From a checkpoint of a small transformer trained on Wikipedia: learned positions, 7905 steps.
MLP neurons of a small language model. Each row is named by its layer, matrix (up: input weights) and neuron, and shows model dimensions 0-95. Each number is 128 + 32 x the weight over its row's rms, rounded and kept within 0 to 255.
After each neuron's rows, "fires in" lists the words (lower case) most often at its 100 highest values on Wikipedia text that the model never trained on.

L7.up479 [170 127 112 170  52 112 179 120 108 117 137  91 110 133 156 158 189  62 101  64 138 221 122 112 135  87 152 109 137  90 119 145 155 143 130 149 179  92 118 115 152 109 160 173 129 133 104 155 100  89 142 100 156 134  64 187  98 142 197 118  96 191 112 103 143 177 136 149  90 153 120 133 207 112 129 139  86 159 170 137 134 106 114 147 172 172 120 164 120 149 106 123 117 132  97 153]
fires in: "it", "time", "member"

L2.up732 [144 154 166 141  80 130  98 132 122 139 109 109 111 141  94 112  66 147 116  93 127  99 158 174 132  75 164 151 136 146 147 129 103 137 179  77 126 146 131  95 140 124 109  98 136  95 132 150 167  81 129  74  77 149  96 111  74 134 141 135 122 154 138  85 109 106 158 103  79 156 180 125 140 158 102 154 100 111 110 105 109 112 128  63  96 155 112 117 149 103 125  86 111 115 160  99]
fires in: "worked", "them", "training", "studied", "appeared", "recently"

L2.up514 [140 118  81 122 231 160  90 129 171  97 138 130 125 125 166 137  65  78 110 153 142 155  80 104 157 102  62 116 173 133 128  55 164 144 152  83 101 109 126 123 135  57 135  98 196 140 121 171 152 111 102 122 141 128 173 128 187 147 143 109 105 115  77 109 111 197 104 140 147 130 129 123 108 134 131 120 110 125  82 125  75  80 109 160 127 139 106 130 112  71  81 130 154 121 106 135]
fires in: "her", "party", "lyrics", "drums"

L8.up191 [135 172 197  62 159  74  88 139  33 184  95  73 128 167 111 113  91 106 148 114  74 140 101 150 113 152 121  75 134 131 145 131 103 146 178 114 119 126 104 121  94 135 119  77  62  91 114 123 132  79 113 100 164  77 128 188 179 138 121 106  88  82 169 113 126  87 137  94  78 140 183 139 146  93 107 141 195 111 175  75 100 149 106 145 161 119 109 122 140  94 127 137 134 163 159 114]
fires in: "united", "one", "best"

L2.up791 [ 97 160 118 114 169 141 112 147 129 144 157 141 137 147 208 104 101 156  92  83 138 112 123 167  95 102  80 137 128  83 118 148  82 119  89  24 149 154  82 129 133 169 144 121 106 122  91 154 142 114 118 121  61 102  52  98 140 138 121 119 158 136 146  88 136 131 119 142 126 103 113  82 101 164 124 101 128 176  99  99 117 166 116 135 137 105 107 136 135 145  47 120 169 146 151 150]
fires in: "career", "party", "apps", "born", "played"

L2.up916 [125 127 101 154 146 186 164 149 126 131 125 106 128 128 207  94 120  48 125 181  66 109 118 157 166 151 113  99  72 153 143 105 161  76 105 128 106  89  68 159 138 102 182  86 158  71 122 147 141 128  77 103 137 122 155 121 117  92 162 135 136 130  98 139 123 171  97 166 216 120  72 139 132 107 142 135 142 159 133 140 156 116 148 194  84 144 123 145 106 148 168 158  93 125 127 160]
fires in: "known", "song", "ship", "opposition", "applied"

L8.up1022 [128 110 139  93 129  67  90 132 196 145 103 121 127  73 190 122 186 144 129 143 168  89  22 120 118 130 142 126 148 141 190 124 131 125 110 188 159 153 100 154 117 124 123 158 109 103  89 136 112 151 155 113 142 147 130 139 172 143 174 118  76  62 114 119 129  72 138 148 106 138 138 169 160 101 136 124  89  88 151 199 168 172 144 125 167 110 119 167 139 170 127 135  67 101 143 128]
fires in: "as", "it", "station", "show", "that"

L2.up159 [ 99 144 218 160 128 158 152 129 171 145  62 105 140 119 128 127 101 120  99 134  83 130 132 158 132 110 178 166 111 103 101  98 142 136 222 162  80 101 169 126  98 113 126 148 153 165 134 128 135  64 164 154 121 115 203 101  71 154 150 145 112 104  91 123 119 157 109 146  85 130 133 196 156 124 146 136 121 132  96 155  91 123  97 142  94 165 149 114 161  86 138 142 106 131 140 112]
fires in: "they", "various", "different", "initially", "began"

L8.up173 [132 100  88 125 118 183 114 132 144 106 141 133 127  70 109 125  94 124 113 109 146 169 109 156 136 115 129 148 149 167 129 111 168  86 188 123 110 143 133 126 121 124 129  80  95 108 176 157  88 136 135  39 175 136 164 145 162  87 107 106 104 173 151  97 129 171 113 102 136 124 157 150 228 123 131 151 165 130 196 181 113   7 101  66 132  67 131 133 139 165 104 146 103 107 137 110]
fires in: "is", "world", "also", "one", "has"

L2.up509 [146 191 155 158 122 157 179 158 139 175 104 160 131 179 174 156 134 149 136 112 117 144 128 119 130 122 117 150  98 173 156  96 123 124 152 185 182 106 150 146 163 133 151 185 125 146 139 140 101 164 113  95 117 117 146 150 155  77 165 125 181 135 133  91 126 156 101 124  97  76 128 102  71 175  98  93 136  95  74 150 139 117 111  75 109 121 177 113 125 148 209  80 162 158  63 123]
fires in: "at", "below", "prevent"

L8.up774 [129  48 134 100 161  29 119 141 154 104 112 157 125 128  72 130 155 168 158 109 130 150  55  81 107 142 128 107 154 161 156  97 107 154 120  21 216 164  36 135 194 132 110 176  55 106 142 133 138 122 108 138 174 151 114 115 146  91  92  79 128  65  97 176 126 140 103 103 177 122  99 178 149 115 100 156 146 102 144 204 116 147  87 132 162  99 132 116 141 115 155 101 129 103 144 120]
fires in: "also", "they", "have"

L7.up358 [145  98 150 121 123 179 110 148  99 166 142 123 100 227 115 160 173  67 128 160 130 146 123 120  95 139  95  77 127 103 132 100 114 118 138 134 138 121  89  89 164 181 154 125 111 145 112 116 194 101 149 177  98 128 167 162 145  85  41 128 139 140 115 154 135 163  39 128 119 159 166 184 108  97  95 110 119 150  85 133 113 150  82 186 150 135  93  95  95 171  82 119  87 139 137 183]
fires in: "6", "3", "july", "councillor", "january"

L2.up852 [178  55  73  47 180 158 128  96 182  97 129 153 119 144  73 116 151  51 129 189 120 145 135 114 161 112 102 166 118 182  79 145 180 127  96 181   6  95 104 136 143 129  80 109 166 112 166 102  97  81 122 135 120 134 114 107 152 113 178 130 125 155 148 144 121  87 123 129 226 130  81 153 109 120 145 142 102  99 188  93 147 133 107 119 106 100 102 115  89 142 151 129 114 133 140 139]
fires in: "utc", "place", "authority", "episode", "half"

L5.up134 [130 142 141 120 131 191  80  52 148 159 177 122 128 133 126 137 112  72 125  80 100 166 130 167 101 180 145 137  61  98 145 176  99 111 114 161 160 160  92 125 117 111 110  86 160  86 119 122  92 155 103  95 105  72 151 159 123 112 112 128 105 102 145 120 123 121 192 106 166 101 154 129 108  86 101 100 150 141 142  77 193 137 131 129 136 120 116  88 154 181 123 137 126 132 120  80]
fires in: "over", "than", "under", "below", "above"

L2.up5 [ 72 104 136 106 193 138 102 143 150 119 144 154 129 140 169 117  33  95 120 131  86 126  94 181 115 104 104 130 172  36  92 144 130 160  96 116 134 131  99 146 159  58 148 117 132 137 128 134 126  79 101 157  87 113 117 106 101 152 155 189 109 122 180 110 133 176  80 162 132 132 155  67 174 186 145 107  82 143 114 129 128 116 107 122 193 152 124 130 107  83  98 153 171 125 150 113]
fires in: "career", "social", "sweden", "while", "aircraft", "arts"

L8.up15 [128 148  95 155 194 174 135 134 101 133  77 114 126 108  88 140 142  84 115 138 108 139 134 179 176 192  65 135 131 110 114 115 144 122 156 135 112 137 133  94 108 134 166 117 120 170  64 146 132  61 114  78 155 175 143 128 110 147 111  53 114 169 170  60 124 155 172 131 140 119 168 157  54 137 138 108 156 167 135 201 143 119 150 132 138 140 138 129 128  92 120 152 139  78 116 136]
fires in: "is"

L2.up202 [131 109  69  97 176 120 105 145  82 122 210 184 120 124 138 150 102  91  92 188 149 128 160 124 150 180 146 114 119 103  55 133 123 197 143  98 113 138  81 135 146 145  99 159 148  77 134 127 133  99  76 145 153  58 105 152  88 141 173 119  62  43 166 163 133 135 118 149 172 129 198  90 138 130 156 163  91 174 143 140 149 109 145 183 144 130 121 128 104 179  95 125 144 106 160 143]
fires in: "her", "going", "career"

L2.up185 [147 144  90 108 115 101 153 139 143 117 128  78 104 142 123 146 216 146  67 144 208 135 172 112 143 130 135 126 142 174 130 133 156  72 146 149 161 150 111 136 136 162 116 113 117 109 133 142  92 148 110  96 128  95 122 151 128 118 150 100 147 139 113 152 117 138 168 105 157 103 110 213 130  93  91 125 148 131 126 157 100 141 160  63  87 100 141  99 123 182 147 111 104 110 167 133]
fires in: "she", "code", "what", "included", "size", "needed"

L7.up113 [108  84  78 129  60 140 122 114  94  83 138 156 123  82  97 183  97  71  96 172 153 171 175 183 131 122 154  53 128  61 158 172 161  98 111 141 111 129 159 120 118 137 129 139  92 136 153 177 169 132 123 162  69 168 113 113  87 130 115  75 134 157 159  95 127 100 194 122 142 137  65 131 145 136 128 130  94 166 124  66 118 125  79 154 143 137 149 130 149 143 139 124 168 145 138  83]
fires in: "it", "length", "there", "result"

L2.up179 [148 107  82  68 144 128 119 129 181 148 103 184  80 102 151 142  90 164 111  95 164 171 142 119 149 130 135 118 127 131 149 113 119 127 111  94 143 147 120 188 124 114 106  78  98 108 118 110 168 124 134 141 158 105  82  83  99 134 129 174  93 159 129 155 130 209  65 130 189 123  68  90  88  74  97 184 123 158 145  91  97 134 170 143 138 171 113 116 209 174  95 132 155 157 145  89]
fires in: "university", "college", "education", "training", "department", "harvard"

L8.up200 [131  63 174  88 154 123 147 138 141 104 109 143 127 126 164 133  65 126 117 122 121 134 144 167 156 183 113 152 167  92  81 132 127 113 136 114  82 164  93  78  44 150 139 124  66 146 119 129 155 111 161  96 102  83 163  68 117  99 161  53 184 216 107 137 126 165 113 128 169 138 117 181 121  83 109 104 122  71 156 137 161 141 116 131 173 167 126 106 139 138 126  89 168 155 129 137]
fires in: "was", "cest"

L2.up445 [136  75 104 127 196  70 111 157  58 133 144 165 135 109 152 114 159  97 121 202  91 165  78  70 110 155 134 125  86 116 138 167 102 165 119 197  97 150 128 107 117  89 127 133 122 173 130 123 177 124 116 145 176 159  94 101 152 173  80 127 118  76 154 170 135 146  63 154 113 152  94 255 147 105 133 121 119 120 174 131  95 145 124 110 122 127 114 140 138 175 173 135 120 135  79 127]
fires in: "one", "part", "mathbf", "mathrm", "none"

L5.up977 [131 148  94 111 127 150 171 162 125 148 100 142 186  69 153 180  98 114 121 120  80 126 112 145  78 147 102 173  75  90 123 186 122 135 174 107 119 123  77 121 103 133 131  78 133  98 170  82 177 102  78  93 136 169 154  49 138 112 114 158  79 144 133 148  98 121  93 163 124 113  83 126 162 169  90  96 114 107 113 180 113 112  89 124 186 141 137 111 106 142  97 130 123 126 185 156]
fires in: "was", "did", "trading", "merchant", "had", "ft"